Weights of a small transformer language model.
Size: 8 layers, 5 heads of 32, 3.93M parameters.
Architecture: rotary positions, no biases in attention or MLP.
Training: 268M tokens, 8173 steps.
MLP neurons of a small language model. Each row is named by its layer, matrix (gate and up: input weights) and neuron, and shows model dimensions 16-111. Each number is 128 + 32 x the weight over its row's rms, rounded and kept within 0 to 255. A neuron's up and down rows have the sign that makes its largest values positive.
After each neuron's rows, "fires on" lists the tokens most often at its 100 highest values on Wikipedia text that the model never trained on.

L5.gate614 [141 152  80 154 170 139 180 128 148  82 150 148 101 115 167 193 104  94 169 120 131 136  98 116  79 124  67 136 128 128  37 112 143 108 121 107 119 122  86  90 136 124 148 163 188 133 159 101  82 133  73 159  68 144 108 107 156  88 136 137 135 118  96 107 133 135  70 123 119 182  96  82 134 124  95  87 159  84 131 142  98 128 137  98 101 161 139 142 128 154 156 143  90 155 133 109]
L5.up614 [122 158 149 147 171 152 123 164 191  79 147 159 149  99 145 102 152 139 106 116 108 164 127 165 158 109 139  84  44 144 154 106 128  93 106 107  99 104 174  91 162 113 171 138 110 107 158 192 145 108  84 181  99  89 142 186  85 181 128 133 113 121 100 167 148 101 149  88 142 152 141 168 157 172 125 121  93 142  76 151 133 127 170 150 183 155 149 205 170  92 145  89  87 173 171 133]
fires on: "g", "s", "re", "er", "app"

L5.gate233 [170 122 134 129 144 147 114 125  58  44 180 141 124  90  98 152  84 141  92 121 135 124 149 105 120 150 160 112 161  89  71 114 124 141  91  96 104 113 130 117  82 150 104 108 100  81  89 128 131 158  84 147 146 180  71 109 143 117  86 127 142 143 141 182  88 173  88  34 181  63 150 118 183  73 148 135 163 103 101 122 109  78 126 138 116 138 149  66 108 158 142 145 118 148 116  50]
L5.up233 [196 124 148  53 133  90 160  92 152 115  87 117 119 137 141 113 129 125  98 128 158 162 130 142 141 139  71  96 218 150  94 101 138  85 127  71 118 110 117  53  81  66 173 115 130 136 137 122 163 159 162 150 173  83 137 162 119 127 134 146 149  94 145 139 118 142 179 146 141  94  96 100 104 128 148 110  96 153 178  95 116 128  89  93 125 184 124 107 137  86  82 147 159 199 186  88]
fires on: "ess", "on", "er", "e", "al", "ens"

L5.gate220 [135  80 156 107 138 122  75 103 143 140 105 149  78 112  89 105 159 111  80 146 123  49  95 107 138 107 158 120 111  94 137 116 115 128 102  50 147 165 130 121  40 138  96 118  96 124 128 120 133  95 118 136 139  73 143  68 129  98 190 201 129 102 153 170  84  85  68 177  88  98 128 120 122  91  75 117 132 135 166  91 122  87  95  69 124  66 109 201 123 156  99 189  99 141  94 137]
L5.up220 [ 91 127 125 115 141 124 129 144 128 147 138 154 113 141 160 111 142  75 134  44 194 157 172 169 135 142 136  81 130 134 153 125 124 165 183 139 169 147  95 144  90 119 157 120 144  98 209 139 161  97 128 147 148 156 156 140 158 122 233 108 144 109 110 169 113 106 110 144 125 130  90 138  70 140  99 110 153 150 138 106 120 116 155 120 150 112 133 172 111 135 158 183 106 183 117 165]
fires on: "t", "ent", "ve", "ust", "se", "f"

L5.gate160 [124 132 190 119 149 126 119 139 118 122 143 144 159 145 171 121 166 137 141 131 127  98 133 145 112  96  88 139 101 143  93 149 115 104 136 139 119 101 147 138 155  28  98 123 140  99 140 129 101 113  92 165 138  99 165 125 132  99 164 106  77  98 121 109  95  77 135 123  84  72  93 129 144 142 204 151 112 123 133 177 100  86  73  84  97 167 157 126 198 203 108 150  75 127 144 122]
L5.up160 [ 84 120 133 149 111  79 139 164  75  71 145 145 173 109 124 122 154 151 118 139 136  96 135 166 141  79 103 123  78 137  95 107  74 125 146 155 128 137 145 126 108 144 123 138 119 144 144 119  95  68 113 193 134  88 166 140 176 124 153 106 144  69 116  83 133 104 101  90 154 100 136 119 136 155 152 184  86 149 100  79 167 156  87  55 128 172 204 137 109 136 116 187 138  79 147 140]
fires on: "al", "y", "vers", "\""

L5.gate414 [ 74 169 141 128 163 111 126  71 113  98  82 150 183  64 110 118 140  82 114 111 168 105  93 129 141 137  99  90 100 109 112 119 140 138 166  86  69 103 106 160 122 113  85 172  48  97 174 162 168 147 104 121 176 141 169 158 115 121 146 213 115  85 109 113  91 104  91  73  89 115 111 102 115 119 135 104 118  93 165 190 110 116 136 151 110 169 151 143 177 144 133 141 108  85 129 116]
L5.up414 [154 128 119 127 156 131 128  19 176 105  97 139 131 172 153 130 105 111 147  98 155 110  98  88 152 108 125 154  84 126  95 120 139 116 114 116 105  74 132  91 135 190 165 159 160 144 172  95 181  86 135 115 114  92 161 121 152 103 138 130  77 125 157  94 103 156 114 129  88 176 117 118 122 119 126 140 140  96 116 104  55 151 172 126  92 225 194 106 153 163 186 153 134  90 204 132]
fires on: "y", " Party", "ure", "al", "ion", " there"

L5.gate433 [118 136  90 172 126 135 186  83 159 103  88 136 171 123 149 177 142 127 149 103 127  65 101  84 128 169 165 148 140  48 101 153 147 131 125 124 137 112 155 129 151 151  90  72 162  94 105 126 107 129 121 111  92 125 145 141 120 168 107  96 134  79 125 122 132  48 157  93  71  85 103  79 116 149 131 152 122  80 121 104 110 139  66  93 135 108 150 183 159 145  93 203 113 121 171 136]
L5.up433 [158 124 145 126 119 122 164  95 171 192 162  73  89 130 165 176 107 100  85 152 156 129 147 111 161 123  90 148 122 103 113 135  47 120 152 157 165 129 184 119  70 155 122 133 137 129 150 118  98 131 114 114 143 102 166 115 133  91 112 163  82 153 170  84 162 107  92 179 151  92 145  79 143 158 156 164 183 148 146  63 137 115  95 137 161 144 120 172  72 158 127 131 144 132 136  99]
fires on: "th", "est", "ers", "s", "ow"

L5.gate621 [ 91  98 156 111 113 162 136 167 119 107 128 106  73  67 115 145 172 109  83 141  87  53 119 163 127 182 158 112 152 144 148 121 131 131  98 103 117 137  97 104 130 114  89 152 148 131 139 168 139 216 118 162  86 159 115 119  79 170  68 130 164 120 100 139 177  83  96  88 153 163 154 162 156 121 156  96 131 156  71 120 130  72  90 145 161 104 174 167 176 150 146 112 134 174 112 122]
L5.up621 [115 103 148 110 131 107 141 149  87 140 164 125 170 143 128 132  66  58 160 118 150 159 156  76 207 136 142 113 119  62 127 155  95 125 127 124  81 127 140 133  96  78 152 192  53 118  94 198 109 195 175 118 122 153 117 170 113 113 123 174 134 128 102 174 109 120  73  85 152 169  88  73 165 124 157  32 127 140  71  93 109 104 102 124 155 125 127  80 103  98 133 145 108 144 136  91]
fires on: "ake", "ust", "if", "ight", "ew", "ive"

L5.gate346 [176 164 100 197 214 156 151 117 100 123 110 231  91  38 125 147 169  95 124 149 159  87 164  96 180 130 109 133 160 131  97 111 122 125 145  96  92  80  79 150 144 104 115 135 113 141 169 144 153 115  97 173  99 117  73 101 124 159  71 186 133 115 165 118 119 187 172 117 150 115 108 151 174 125 127 102  60 122  86 135 164 119  92 141 160 114 121 156  84 136 168 111 128 164 137 121]
L5.up346 [147 169 109 110 121 138 122 129 117  63 129 141 136 142 150 103  92 125 133  99 136 129 153 182 178 153 118 173 129 144 153 107 141 147  61 146 115  83 175 121 155  93 131  84 192 182 105 133 153 114 130 122 146 181 130 118  97 182 100 134 142 118 148 142 159 137 182 128 202 149 159 161 172  74  55 146  34 103 117 157 174 169  95 129 107 149  84 128  95 125 110 103 179 166  95 130]
fires on: "ir", "ur", "om", "-", " \""

L5.gate83 [ 89 133 142 149  95 135  58  94 118 123 159 120 114 118 144  90 114 112 162  98  87 158  99 131 101 120  91 177 135 124 152 170 110  72 111 106  94 106 148 116 111 139 109 117  89 101 108 199 149 163 131 154 118 104  95 143 162 185 120 155 107 100 141 121  89 168 102 112  69  97 141 113  88 115 155  70 110  85 106 147  98 190 151 138 107 170 111 176  91 112 182 112  93 169  99 121]
L5.up83 [215  85 169 135 148 141 139  92 127 159 155 110 165 148 125 145 105  78 142 146 143  98 122  96 107  77  90 161 124 149 160 150 156 142 145 142 156 120 131  94 121 104 143 182 158 111 143  96  85 108 146 107 142  74 112  84  84  50  92 161 107 105 164  95  56  95 136 111 130  93 119 181 214 140 119 172 128  80 129 106 122 143  90 124 118 130  97 122 108 118  88 150 104  83 150 176]
fires on: "it", "mer", "il", "ut", "chn", "ch"

L5.gate172 [104 161 133 178 102 116 128 136 178 141 112 122 159 121 186 174 117 101 143  67 134 132 126 171  80 108 140 190  97 141 102 126 117 118 188 127  85  99 146 101 161 118 186 157 142 165 132 115 136 148 145 125  89 112 147 152 158 104 143 140  89  69 151  77 241 120 143 132 112 128 160 143 121 176  66 171 140  99 107  95  81 114  56 108  88 154 151 142 174 103  82 140 110 122 145 145]
L5.up172 [159  92 147 122 161  97 116 142 133 146 112 124 116 113 108 160 136 151 164 114 137  88 163 129 116 162 177 128 167  78 109 131  98 131 127 106 154 156 110 170 128  87 145 137 153 130 110  97  54 144 132 111 118  86 140  94 187  77  96 108 122 102 171 195 176 128 128 140 103  98 114 145  96  81 103  87 156  76 151  87 144 134 121 109  93 206 159 145 138 142  84 135  98 135 150 116]
fires on: "ed", "en", "ow", "s", "ure"

L5.gate281 [106  71 175 182 139 142 113 136 123 116 148 152 159  75 173 166 140 101 163 122 115 124  91  66 114 140 114 129  94 112  70 145 127 149 128 107 138 166  63 109 139 128 115 132 143 146 134 123 135 157  97 159 139 136 114 139 197 106 117 129  97 131 175 141 126 137 142 125 130 126 132 151 168 117 118 127  96 141 185 165 128  94 133 192 143 119 133 132 136  86 125 135  52 164 137 135]
L5.up281 [172 103 116  97 122 118 135  97  71 171 145 111 156 170  91 163 100 144 214 128  88  80 162 162 113 115 116 142 153 125 102 152  96 130  95 103 159  96 109 151 116 126 115  81 165  73 165  84 127 121 122 139 128 149 186 110 137 139 100  77 157  96 137 131  84 106 148 131 154 153 117  89 164 155 139 116  92 165 164 147 150 201 145 103 121 157 148  68 163 117 148  73 132 136 151 132]
fires on: "ot", "an", "at", "amp", "ri"

L5.gate571 [127 150 126 129 126 134  81 159  88 100 116 102 138 106 177 102 173 163  99 153 112 117 162  86 125 135  93 176 111 150 128 165 120  82 105 117 125 128 153 134  73 163  86 102 142  49 107 185 107 179  73 136 129 147 168 103 189 114  97 115 109 144 154 139 108  80 150 150 114  71 126 139 128 163 152 131  62 114  99  42 110 119 127 109 172 151  91 159 160  94 131  45  74 183 130 194]
L5.up571 [121 167  98  77 141 168 209 118 100 110 162  89 169 143 113 170 131 162 158 153 117 128 124 158 106 207 151 122 128 147 179 203 198 161 163 125  99 153  87  93 127  65 128 128 163  93 160 151 103 127 114 142 147 116  99 117 178 111 113 103 191 109 116  53 142  79 113 142 125 115  97 188 103 143  89 162 183 148 148  72  74 150 102 108 108 125 119 149 185 182 112 176  74 143 105 171]
fires on: "m", "t", "p", "as", "k"

L5.gate553 [116 128 117 165 111  89 159 115 101 114 149 104 132 135 109 141 191  84 185 125 139 151 138 128 127 154 146 174  89 148 109 116 153 111 150 113 104 120 124 148 160 102 108 148 160  96 101 123 115 126 172 148 120 145 117  84 162 110 104 175 116 117 157 110 147 109 136  80 192 129 153 102 206  73 143 140 104 187  92 108 109 136  97 133 192 128 117  89 149  74 159 120  85 105  92  75]
L5.up553 [133 106 137 116 134 107 140 146 140  98 157  83 125  87 111 165 156  76 177  89 148 147 130 103 159 154 135 161 143 192 146 118  94 104 131 193 121 145 100 107 148 116 122 145 146  90  90 159 165 135 211 137 171 145 141 130  99 140 126 160 197 146 154 169 181 173 122 127 149 149 142  84 121 118 127 145 147 152  73 113  86 152 133 130 170 145  96  98 145 120 170 129 109  99  95 164]
fires on: "\n", "==="

L5.gate35 [147  63 120 149  96 112  73 145 138 148  91  67 149 122 146  92 166 116 124 126 178 134  75  90  62 156  84 153  68 170 156 154 139 149 151  80 112 131 125 156  69 153  97 131  94  87 118 170 101 110 123 204 139 159 181 153 138 146 154 202 175 204 155 119  91 106 119 197  86 152 116  96 135 105 131  97 114 125 109 114  91  55 131 140 130 117 117 146 147 133 161 139 143  92 124 160]
L5.up35 [145  76  93 123 126 146  55 126 152 139 166 136 144 124 195 165 121 120 152 174 153  97 103 131 150 157  60 138  92 130 118 104 136 158 149 111 167 113  89 109 142 138  70 141 107 157 133 161  73 152 104 184 114 198 144 149 150  97 114 129 150 187 160 152  95 132  83 152 175 124  70  69 108 123 116 104  75  99 185 134 156  59 156 155 133 133 148 142 134 134 135 143 117 107 148 112]
fires on: "pp", " is", "ar", "ut", "ate"

L5.gate23 [193 109 111  85 102  77  54 148 128 121 117 129  87  65 135 123 105 112 159 132 163 101 130 166 128 131 164  75  96  75 149 137 131  96 117  85 119 136  69 140  99 139  17 118  81  93  95  83 108 154 117 123 182 123  87 148  43 131 130 127 172 115 162 133 128 130 186  88 206  84 143 128  88 137  98 150 145 167 160 175 155 132 183 100 155 123 122  73 166 113 142 168 133 110  63 101]
L5.up23 [110 157 110 136  98 190 150 108 167 116 113 113 153 148  55  95 120 174 134  92 124  99 125 156 163  97  76 118  86 123  62  53 134 156  99 139 120 120 110 165 168  98 171 143 132 131 123 106 186 131 169 169 147 145 151 117 103 117 109 102 117 157 124 138 200 159 166  97 127 148 114 182 165 110  92  97 100 147 123 167 209 115 114 214 149 135  97 140 129 157 113 138 157 160 137  94]
fires on: "u", "er", "on", "a", "an", "se"

L5.gate503 [165 154  62 102 114 113 116 163 161 103 134 139 125 114 124 154 129  58 111 111 181 124 115 101 116 146 122 161 147 180  75 116 200  93 141  84 123 145 111 171 139 111  98 115  89 133 125 136 154 131 126 179 115 174  64 107 148 175  80 112  92 196 127 111 145 144 135 146  62  53 156 157 145 161 117  81  82 114 118 157 116  36 121 145 158 141 194 122 200 131 120 112 120  78 167 114]
L5.up503 [183 113  98 137 186 122 142 178 127 188 116  94 124 132 102 147 146 125  63  93 144 200 167 114  87 141 112 198  78 152 136  76 170 133 112 109 133  91  76 156 180 163  93 137  61 113 145 177 126 158 132 167 129 133 124  93 103 151 128 160  88 129 171 143  69 139  66  93 142 100 156  95 163 185  81 118 116  58 153 146 141 156 106 103 107 142 101 114 132 149  61  67 158 121 182 112]
fires on: "e", "ter", "ir", "ol", "us"

L5.gate369 [116 162 105 156 165 172  94 104 129 120  86 163  78 134 147 139 136 123 107 120 120 144  92 132 151 185 122 138 137 157 129 111 156 154 118  76 115 172 181  45 124 104  88 133  88 120 149 107 121 162  73 120 147 134 160 121 150 123 140 107 180 102  84 152  69 128 166 162 140 153  59  86 115 171 147 134 149 124 111  61 160  84 146 152 164 110 137 156 158 165 110 118 153 164 104  97]
L5.up369 [147 146  85 171 171 135 145 130 108 154 138 113 106 101  97 129  93 166 144  90 114 130 176 117 182 157 166  89 126 177 124 159 153 152 116 111 112 137 156  47 159  84 159 110  85 195 140 151 132 201 150  19 133 116 182 114  65  81 114 130 135 171  88 167 128 132 159 104 117  78 176 139 105 150 109  96 101 128 116  97 152  74  97 154  81 138 127 131  88 124 133 131 134 119 126  85]
fires on: "w", "em", "or", "0", "9", "g"

L5.gate432 [136 158  77 105 164 152 147 100  93 143  99 144  86 114  61 121  92  84 139 119 142 169 115 221 110 189 126 133  97 119 151 109  87 119 129  99 117 146 118 138  94 183  74  79 124 107 146 153 169  81 104 187 114 158 112 134 168 111 100 115 127  88 160 158  66 163 131 183 160 140 154  82 122 170  84 161  73  97 135 118 151 118 182 133 127  87 122 143 142  76 136  96 118 162 118  96]
L5.up432 [101 141 139 172 173 142 142 136 114 139 144 132 107  93 115 128 106 126 147 124 123 163  56 114 129 170 156 112 119 117 161 143 125 148 136 116 185 191 171 150  90 107  78 116 132 119 146 164 161 148 123 159  40  77 160 136 144 135 167 124 172 159  67  95 108 154 105 113 131 149 124 199 172 172  96 115  66 112  77 129  38  45 125 121  65 110 140 130 166  93 146 115 165 123 152  91]
fires on: "ot", "ep", "e", "ol", "if", "U"

L5.gate577 [126 155 131 183 153 152 129 131 111  99  85 173  93  96 144 114 179  61  87  90 161 142 138 128  75 120  63 161 105 140 158 111 128 133 118 111 194  65 129 148 142 121 143 129 109 116 120 167 138 127 125 121 159 150 118  77 127 168  87 102  91 108 164 112  82  95 105 154 123  84 181 124 102 130 124 108  75 158 120 166 115 192 101 155 156 175 142 121  79  94 141 103 142 142  81 180]
L5.up577 [153 146 152  83 181 119 132  99 148  85 115 159 120 148 105 126 124  90 160 108  75 103 162 162 161 112 116 143 153 192  77 105 147 116 149 171  61 123 123 124 142 143 165 147 160  96 104 134 160  83 137 130 151 110 116  91 121  86 121  97 173 140 205 157 169 105 124 151 178 125  86 185 118 107 148 188 112 129 103 143 108  83 120 120 185 173 132 108  99 151 135 146 135 137  82 177]
fires on: "om", " (", "iz", " \"", "is", "ons"

L5.gate87 [134 124 221 118 124 100 100 109  74 105 132 160  81 124  72 158 170  85 124 119 123 106 189 144 128 160 126 118 177  96  67  49 156 174 177 100 142 127 143 100 102 169 112 119  68  72 149 119 172 126  86 109 160  96 116 118 157 126 122 177 123 108 157 172 110 119 140 158  43  77 195 106 115 144 158 131 134 127 184 127 120 112 123 196 117 148 136 135 114 152 149 127 126 115  76 134]
L5.up87 [115 140  86 115 144 137 148 120 148 122 108 108 157 155 112 127  73 195 106 101  77  81 128 124  88 149 101  68 162  92 184 161  84 127 102 120 112 145 138 122 161 119 145 130  87  45 135 143 118 181 129 157 145 188 105  90 147 177  96 136 170 187 114 190 126 149 136 150 134 122 118 160 106 121  79 180  95 109 174 177 162 108 147 172 106 127 133  79  96 154 151 134 124 202  94 131]
fires on: "or", "end", "t", "f", "om", "m"

L5.gate52 [178 135 211 167 172 144  83 169  93 100 120  91 127 141 115 146 120 104 131 162 144 152 122  91  59 146 164 171  53  88 149 131 118 156 118  77 118  96 149  33  68 123  82 114 147 122 100 165  82 131  91 134 106 123 160  79 155 121 120  96 140  92 168 106 115 155  97 158 101 105  84 112 109 107 137  78  94  94 150 139 143 153 128  55 144 161  96 112 129 152 119 139  54 138 146 118]
L5.up52 [ 86 154 143  85 105 158 126 123 107 200  88 146 136  99 156  95 131 104 116  71 158 137  90 110 130 119 174 148 146 110 128 199 113 141 142 109 120 152 133 104  93 102  22 171 111  83 152  94 103  94 110 149  91 129 154 139 105  83  83 151 155 110 127 115 111 144 116 129 141 120 107 140 141 138 116 169  89  73 193  89  90 174 136 102 191 119 147 126  93  77  76 152  83 176 134 115]
fires on: "t", "p", "con", "e", "h"

L5.gate13 [106 169 103 112 141 122  71 133 100 135  96  99  98 139 135 105 156 114  81 153 107 139  91 114  81 131  92 185 164  96 117 170 141 153  99  99 100 133 144 127  89 132 104 138  52 129 134 164 171 167 110 151 164  68 148  93 129  71 118 153  86  87 200 174 112  91 159 144 126  95 127  90 115 154 108 103 100 115 112  81 115  70 134  75 117 101  70 187 152 195 178 125   9 114  63 123]
L5.up13 [ 48 126 121  46  94 103  78 125 107  88  99 136 117 104 120 115 148  57 133  79  86 158 154  67 165 140  62 141 125 149  77 107  91  99 100 115 135 119 126 149 147 144 166 139 101 103 146 123 132 109 100 153  68 138 100 113 123 144  91 150 193 109 184 147 173 175  91 118 157 143 142 125 185 138  76 133  97  64 165 161 122 126  85 139 131 133  90 142 122  92 132 132 116 106 104 135]
fires on: "re", "se", "ou", "t", " following", "or"

L5.gate351 [126 157 144 107 190  76 125 125 137 112 126 150  85 108 125 124 134 117 109 133 173 125 103 134 110 143 181 151  89 189  95 121 117 101 140 136  57 180 110 138 111 105 123 160 146 135  66 163 162 159 143 182 195 137 121 113 114 147  74 114 127 139 135 121 122 165 153  75  97 151 126  79 154  63 134 142 170 126 104  98 138 168 111 112 112 113 147 102 190  95 166  84 100  67 104 112]
L5.up351 [103 133 114 118 147  99 131 135 160  85  92 116  99 127 116 140 162 103 154 106 206 107 112 149 169 175 117 138  99 155  22 111 153 129 120 161 113 122  86  99  96 110 153 103 139 131  88 171 185 155 153 219 168 149 144 156 133 110 133 161 163 110 149  81 155 175 126  94  70 152 161  80 145 131 141 149 153 142 121  86 124 153 102 154 111 116 141  62 154  96 161  78  98  53 135 120]
fires on: "===", " ===", "=="

L5.gate159 [148 203 164 129 115 111  90 114 135  93 133 142 117 110 114 132  87 142 170  52 140  67 141 165 139  90 101 154  75 135 116 115 155  97 147 125 140 160  75 112 152 122 127  92 143 104 112 138  87 145 117 112 150 118 146 208 142 145 147 130 172 123 140 134 140 160 128 144  56 136 134 118 120 165 116 107 107 155 179 142 139 149 152  97  85 100 158  59  98 126 178  95  85 115 146 116]
L5.up159 [145 136 189  58 130 114 193  96 113 121  82 132 127 125  86 159 127 129 139 126  84  77 105 149 122  82  99 141 119 165  85  99 118 140 137 129  67 150 162 160 130 131 190 190 153 112 136 115 137 165 116 140 111  95 124 120 144 144  82 113 107 105 166 160  97 139 168 139 117 135 124 170 164  95 174 200 161 162 110 153  98  73  88 226 153 154 134 161 141 107 142 133  98 138 160 132]
fires on: "it", "el", "ag", "ut", "og"

L5.gate472 [ 81 126  60  90 147 152 113 146 106 146 153 135 117 101 135 164 124 153 174  82  93 132 106 139 137  99 139 210 164 156 157  95 101 127 103 122 170 169 186 117 165  70 134 115 153  53 156 152  44 193 141 162 175 143 118 153 188 112 166 130 172 143  69 114 125 138 111 156 149 162 136 120 189 165 124 108  92 129 158 129  81 118 118 138 146 131  96 165 155 111 106 107 103 133 129 119]
L5.up472 [156 148 102  92 114  84 124 101 106 130 167 111 108  54 135 147 142 126 173  88 145 137 103 161 145 105 165 182 187 123  84  66  86 119 135 130 179 157 140  88 146  97 100 124 129  98 183 158  58 162 135  98 170 111 114 173 153  75 175 142 170 121 116 137 163 113 131  89  96 147 173 138 175  72 118  66 126  90 127 124 146  89  94  79  89 160 124 108 132 102 181 145 155 130  85 125]
fires on: "w", "g", " |", "ow", "sh", "4"

L5.gate240 [144 151 164 141 132 142 129  66  59 114  82 113 204 100 113 127 123 120 166 177 129  75 139 101 138 110  98 157  92 146  69 140 116 112 151  92 106 138 142  47  68  67 123 139 141 123 153 202 142  93 107 163 106 142  55 125 166 117 123 215 164  59 149 132 102 115 127  94 161 138 100 123 150 151 138 137 186 100 137  93 109 179 154 103 116 107 178 151 100 125 131 111 138 121 142  87]
L5.up240 [107 129 117  56 157 103  67  84  80  97 133 113 149 119  84 121 129 154 179 124 141 130 173 103 189 153  83 107  91 123  97 149  57  79 146  97 106 110 134  90 130 137 151 145  92  97 181 139 170 104 149 154 175 196  81 123 128  96  91 143 175 157 127 171  86 122 132 118 137 116  84  83  95 174  79  90 159 165 148 183 121 144 173  90 155 155 147 148  94 119  97 124 131 172 146 107]
fires on: "or", "ut", "ent", "ict", "ess", "ail"

L5.gate419 [ 93 144 123 144  72  41 115 122 104  98 153 129 119 157 151 162 136 103 105 105 125 112 135  74 137 194 122 172 120 110  81 159 146  73 143 119 124  75  69 134 169 154 138  96 119  79  94 103 123 149 180 166 179 156 168 158 103  79  83 133  92 122 173 132 130 110 140 111 114 137 115 103 191  70 156  98  84 134 122 106  71 175 112 135 158 145  79 109 190  19 122 122  94  89  89 119]
L5.up419 [102 172  99 138 124  88 156 162 130 136 116 106  98 131 153 131 155 104 123 112 141 108 152 119 163 160 112 165 107 186  74 114 126  60 171 148 100  81  96 163 157 153 127  95 148  93  84 160 118 187 130 144 114 156 166 172  91 163 115  96 101  90 161  84  83 109 158 134 150 165 161  83 128 129 155 101 130 118 161  48 109 148  83 131 148 181  90 104 137  33 152  71 115 110 120 117]
fires on: "===", "==", "\n", "===="

L5.gate626 [ 96 174  96  77 156 143 103 153 107  98 147 159  99 125  97 126  72 150 137 109 161 109 175 111 183 111 142 143  95  66 125 107  58 134 177 122 128 116 102  84  61  77  54 120 100  76 211 150 116 113 106 151 137 213 112 135 145  73 135 178 155 115 118 164  97 115  79 148 106 120  85 102 121 132 149 131 125 151 179 183 184 152 137 114 165 160 107  77 139 113 123 179  97 179 141  98]
L5.up626 [172  85 155 128 109 125 156  86 132  72 117 190  91  88 131  78  95  99 182 141 114 144 177 105 154 122 150 132 127 133 129  95 117 223 101 116  92 168 106 111 163 146 180 157 121 135 145 189 117 105 124  69 138 135 114 140 143 140 163 115 127 116 217 138  64 123 179 142 145  66 161 157 120 151 144 145 114 114 120 137 176  92 122 112 128 131 133 157 142 125 148 145 133 147 152 179]
fires on: "and", "e", "ess", "er", "ists", "ers"

L5.gate165 [117 172 117 114 151 111  86 138 161 137 144 147  84 127 171 114  87 101 115 136 103 180 189  94 153 140 127 112  77  84 133 104 172 150 153  99  95  96 137  76 133 112 102 152 120  98 144 131  95 156 120  92 133 222 103 116 161  99  53 154 108 147 126 132 160 107  60 114 122 126 134 113  88 152 144  63  82 102 144 121 131  78 171 184 176 126 135 120 167 127 175  67  96 158 125  72]
L5.up165 [145  58 119  98  93 130 126 175 130 130  75  89 141  92 112 187 134 101 121 108 109  78 118 114 126 142  90 219 189 108 117 132 149 158 178 166 179 148 106 153 142 153 133 157 115  95 135  94 124 121  96  75  77 125 102 112 143  59 150  86 140 176 193 102 133 130  98 128 183  79 159 139 102 100 117 119 125 136 170 154 113 139  75 168 175  58  64 132 112 140 103 113 141 150 108 151]
fires on: "e", "at", "an", "and", "ir"

L5.gate266 [142 191  90 160 173 191 113 120 194 134 142  86  92  84 100 141  85  82 126 166 132 140  60 150  79 175 121 183 137 131  80 117 191 116 138 116 100 134 113 133  97  82 133 136  72 153 151 115 132 166 143 138 127  99 106 151 119  81 127 116 106  93 172 190 146  49 142 117 127  85 108  88  74 125 129 136 119 110 149 144 139 101 135 163  67 153 136 164 148 138 145  93  93 135 113  77]
L5.up266 [145  91 159  93 129 150  99  92 178 116  92 186 111 117  59 139 185 140 147 144 148 138 169 139 147 135 169 152 149 108 126 114  97 120  63 195 123 104 195 106 126 127 158 122 138 122 155 131 184 132 124 110  79  89 117 118 125 115 173  94 119  70 133 153 177  66 109 141 105 152 101 166  93 192 131  73 135 113  77 178 171 102 158 111 137  80 128 127 136  85  55  89 142 122 105 150]
fires on: "re", "n", "w", "s", "is", "leg"

L5.gate140 [124 149  87 176 142 130 125 121 164  94  83 181 106  94 133 117 126 100 176 163 126 162 117  96 109 161 106 146 116 128  92 119  82  94 191 145 147 143 144 104  91 136 119 155 158 135  85 147 185  89  80 201 119 143 106 165  86 186 134 139 118 133 157 148 120  56  93 149 194  91  59 130 140 173 110 132 124  98  93 110 138  90  78 166  98 128 146 144 141  83 151  93 140  98 105 111]
L5.up140 [121 156 154 130 173 111 168 123 132 128 112 153 112  76  55 122 114  98 141 114 142 169 126 115 112 170 188 166 156 111  98 103  79  96 119 131 133 104 114 141 158 145 161 159 116 104 148 134 136  84 135  79 126 141  71 127 152 130 145 117 183  72 151 218  58 170 121  93 122 172  84  87 162 127  64 131  77 127 114 160 117 127 115 164 129 124 131  89 114  93  46  97 127  75 130 128]
fires on: "ov", "oy", "ent", "ist", "or", "our"

L5.gate349 [ 69 136  96  99 161  85 122 139 103 128  73 129 100 123  98  85 202 159 153 123 157 120 116 141 136 124 129 151 162 127 122 161 100 108 117 166  90 102 122 120 139 108  96 123 154 142  81 189  76 152 114 176 172 136 111 151 179 141 171 136 139 117 177  96 162 149 108  85 143 147 191 124 214  98 164 106 148 109  73  92  71 128  97 128 102 150  92 132 166  68 137 140  58 114  79 142]
L5.up349 [108 118 167  44 169  50  97 134 147  80 157 117 115 156 146 189 156 101 185 147 123 163 147 138 168 144 109 145 109 175 110 100  84 106 128 144  77  94  82 131 122 143  93 109 172 161 124 146 147 149 187 141 141 131 118 146 115 156 130 131 132  63 159 117 176 147  99  45 131 136 191 117 195  48 125 132 136 128 148 135 105 144 154  84 112 117 141 122 126  92 146 120 165 117 101 145]
fires on: "===", "==", " ===", "\n", " =="